{"num_hidden_layers": 14, "head_dim": 32, "init_std_down": 0.00472, "max_grad_norm": 1.0, "warmup_steps": 257, "z_loss": 0.0001, "train_tokens": 141600000, "max_steps": 3303}
MLP neurons of a small language model. Each row is named by its layer, matrix (up: input weights; down: output weights) and neuron, and shows model dimensions 0-159. Each number is 500 + 50 x the weight over its row's rms, rounded and kept within 0 to 999. Numbers have three digits each.
After each neuron's rows, "fires in" lists the words (lower case) most often at its 100 highest values on Wikipedia text that the model never trained on; "fires before" lists the tokens most often just after its 100 highest values on Wikipedia text that the model never trained on.

L2.up521:426507543479463500507507490402435408515548530599385486531515574491504511569554478491606443535407503500482455534504552472524524476505521592571635483488521524491514549418596441418517548550554498488514493566479385507475504518490485428562508556525459563505422503618529470524523482517457533442511620513437495450510540502484553476587513494503525538499425464456571495477561570491412528506505453431462454447490450515508423520561467555488487429458482443565563464507404501483537440427627479
L2.down521:487507478468427476583491486535375535504491480571590466491487491537466416548583489504454434446459551438499484453479539493483506596493486513495522532537435461450505462508458483520483517480548430553443590523544477513478525488462556627515472533628501420437557449461498544545542505514528517427579495447521500466529561503451520516548498481523601474446667530516479528600500579505504471540488568531502527441533502401561619454530644523540425434477521554451560512400443491503556468518467549
fires in: "house", "households", "householder", "michigan", "michael"
fires before: "h", "a", "ig", "'s", "j", "f"

L5.up561:461549463508552490531520517534461577518466587524526355490586511452529521469585530552525493474550483509590453472515551478530429474442477436497418538494531497516517568587537494509495508455567466361557505631524518535487614467562452560495482395511540473478476586442440539490484503521433504475434518482536449546576479461482534507491484431517505624477495439479507574490409546517532597493543487472443548507524492497491440500562447533506572559513445400418478501445493435398465426499383516
L5.down561:535587479435430506454598491524427563568534432547521515454434490572546438447465639534505509490501548495471468531486434426541447531451493539532535466519472558541400594492522537476563520575422419445558466426535555501491518555518516490551463531542477481521464587469474511478487479457588463580491491549467508496470533513574502406556491500515483528473434472561506456564579488556434483548382538540584429593526546502437542602527594456564459515471543600550457475472538549474489533493389524
fires in: "grigorovich", "group", "grand", "full", "ground"
fires before: "ig", "and", "oup", "l"

L6.up13:553650487531556585487506546492460563507487504449581548570510446519338470476545468457548493537455494525478537475496533544535476478456578526515613513559638524567502436449418531527466597533433495416479516423502445400505479493456455594457549486453477500508465401565537481466526501516503491548538540531466555534480532494510640405472526456461564439500529496530477489490446543499512529553460557527453583485616495492512527469453481543528535541526591483528525452513551461454531601555556523
L6.down13:500510495573486358547494541438445516520476513552481486465525484427511533515571506521470460426464435575507472555409487469464529463521492546545490544525549583412482473566611480509599476508416523501608541487525521494528475526490500571473502532554457521573511483445539501433429441500457337472578527539543572500571430433599498526499583475514507383441585535462575535482564516506406503481469489498558508489502517565450422548571390548570561472544449508508497519504525458488510605529463538
fires in: "to", "including", "include", "included"
fires before: "ing", "e", " the", "ed"

L2.up215:507538461514551436542443499559450484590519396569476458478520418495475432531452466496395516525624434469427618398560440408451489484529585494511509490511553432449505474486551575466451598533474482482499474487514517503460476441593530536519531397567486504501511587495496597534531458460553512568473607506539534514442518448449490541448504451583439517530479417500564477498478509405484576527528551530552462490460520455388532509465506436483568443450531525535463475519576580459577578496533527
L2.down215:503552483473598462440505488581458484437445462479469423475543502469512591485459463566488472408538419573478402456517436559532526452458505496469544420455560616427479472480609508540568488515521571577574479507533377417552561508421430449413526457548432455539503460518526555515452484439486490468521511572518484555434425452428465495478492485460530437471531507549556520486474542470517515471540541479473579578421539427516440531502443587467582502530549537477560452497503585460388427476510477
fires in: "2022", "2023", "2021", "2020", "2025", "2024"
fires before: "2", "3", "1", "5", "0", "6"

L5.up37:498532456534500470535453491517428502513532481460449411457481502536524443581562435548497524546502466488423513521505446426456490474555473524547618522516481442426481585556463561408550575530486536621471491498585515518561539530639563504515470462516479542486508535526418529519510526436514520431498583415481468612521546540534490476411414476549360516461516440520380483490520551490528513509538531481499405493512483536467584499407548484465553499518541411603469543482612513517435506425540464
L5.down37:439489373553437493553538493588486488497526539427499509532527478424530371535461423530504485555534461499458519497452510508494484454531447456473486438447537494406550510520450346530553619503462455461476489514522449474455587467582676478516510387548605477510490576501485498533476444475515449499470550494601515517484525519468505402485499473497428429518477474503519448461603481522575515492489479529468417441499432432509496478371476463458531492587440470447457476479462463509538561552485519
fires in: "family", "building", "families", "buildings", "affirmed", "km"
fires before: "y", "ing", "ed", "ies", "ings"

L6.up21:475480501437532469476462584458480482500598468515449424470473476528531530485565478508510516450466424492506549541448457454469569490436539477492484476476537403497480449467489515439540428574482536536525486556526514468460511478466529561533587458573461496558423516483470514507551465424582495573527545531465495443441538439421507384475523474537565569678538462546502452461388557429511457510579518437514517492532510583474489436392473440470438440518510548477565356533408565572507586506541443
L6.down21:525473538536492440427514521519529487523501518382474515539482531491573525551570404496537444419511441491450475558418437485561480530546565460484544490537529481393478492488509496578530546479446533453473515537563552495533546544547594513500492498547490566391443591515439523456459472543577454474516550452543504542484444543525475386486562494465545525474584511600502469394535479532450435504483483549412441478445563598410534542453471541537476480575534633570467547444502469515383499418416460
fires in: "grigorovich", "children", "changes", "champions", "church", "charge"
fires before: " M", "ild", "ar", "ang", "ampion", "ur"

L2.up522:592494564427483449473608449498587503473472460465573523415546529390544487486554540447505477486504525472489572569488489504446534504455386512589374465494462427460488487508560567539513515562377495491461569550598487579411438500489489459466482565435505526542493523530449592431439435456472525443499487585503473446524497518454539488581470469536460511464474517466517562532522385498525480522430523578489441535603454575523515508603485542539442501477587496518496459478468463513449401454485573
L2.down522:442530492482577527455615547508473543475498479474512619508518573431468535471503592529525557497548544627486606416575528477466506485514477570520533484488460496559495535500507507465462390455469532479501536513454572570418524619502555504497518541487498607493412490433528493432497484419534473570486549451528518561476546610479583510469476529489499474493516544514626485521456534476519391512422521517463488531538473534424414431575546503469498511469479439530544559664515494461540573487442460
fires in: "united", "south", "force", "opera"
fires before: " States", " A", "ce", "t", "m", "a"

L2.up528:532465512490479514447457587585635462493539506584404508409486438451476581511532423508522511501568510493472464468468488449496521483477459434531471436519453516475435530511558500500512456518489493433532493508597507565460530550525530374512477479479489400559543485591537503426416501568517494583474493617449445454488511567572508373534544572464457499499467536510542474526510520622555490508595589505479405502526539523447463514531469530599480498447553558604513490548516515486562570403488576
L2.down528:468617408525514496546548580450545549487529397524510505595574519585492528551483518520528478582534556521483604443492465582549483484528492506531479447479509483509511466473564488535494515497498474536480521440432458537472607436517564519488551488546567478383412488449563512492543540456550530442421577506555568589490514542554447437514440513403591453459543491462590452507447619475522493446505548584512524461465551485489524560482549452587465502489528438465519517428616437518509490442386453
fires in: "living", "given", "private", "those"
fires before: "ing", "en", "ate", "ist", "al"

L2.up153:352472460413512543484616484388494438475398479525432471541456424520524439515447645497474475480548465478427555524520468503445532460494532502471508504496533437559508480478441567489509492419544477465482506551500507521515454506510424586495533552537450560408564427548536351463475462606488514484470493501457571431552471549485557497506545464444581516479422496424514493501527540417488536472579555546402484487509450517499472494501478512469508428459493458486564383521483511550430395541531563
L2.down153:485489495469481439499483393564509554451479525496600467493417436462503531488518435541475532560530525645489513527501462460553495523424478498505548566513426466537478506474517499530445516491479438557498506481524498549477485376444548496499496561416511535583488449585444532495534550513498258531571486477587458449504536509615444536537436489488599529487489455517539489539526504524559529552452549499519527487547478547560518489536617465449431531511443531403549502572448521453545441455557574
fires in: "several", "released", "release", "additional", "uttarakhand", "british"
fires before: "al", "ased", "ase", "h", "ish", "t"

L2.up605:518498568551539445568531545556514535493543453360558493446476451514558550489574518500433505531502534497544565493467493499476409473531420530493529565508450564489581547547513405387512557541463539497532520522596586492493484494529548479474479526521493500532397487457516522453575439514472518469583575543443539455475493494449392470539468530447490459697519482501560476477539464488461438585495465525485561532519506556394497576515523432423496464553485586371445459493507453533479452541499408
L2.down605:450427536389465486517546556519560529463478525501449444499533506454470492484581571614538517354478552513472468512581562437513392468491443533525428509561544456481532486480444506501442444474470563498399462489428531523399395602500516477467484492521517531435517492521506536469548493483488572486524499463579477565510465546457480421487481393476499586483497465534549520430590500595436444475514412511416512527602471472516477492446438519426523506497484472484496473588332544499537489524465437
fires in: "used", "open", "use", "opened", "using"
fires before: "ed", "e", "ing", "ers", " C"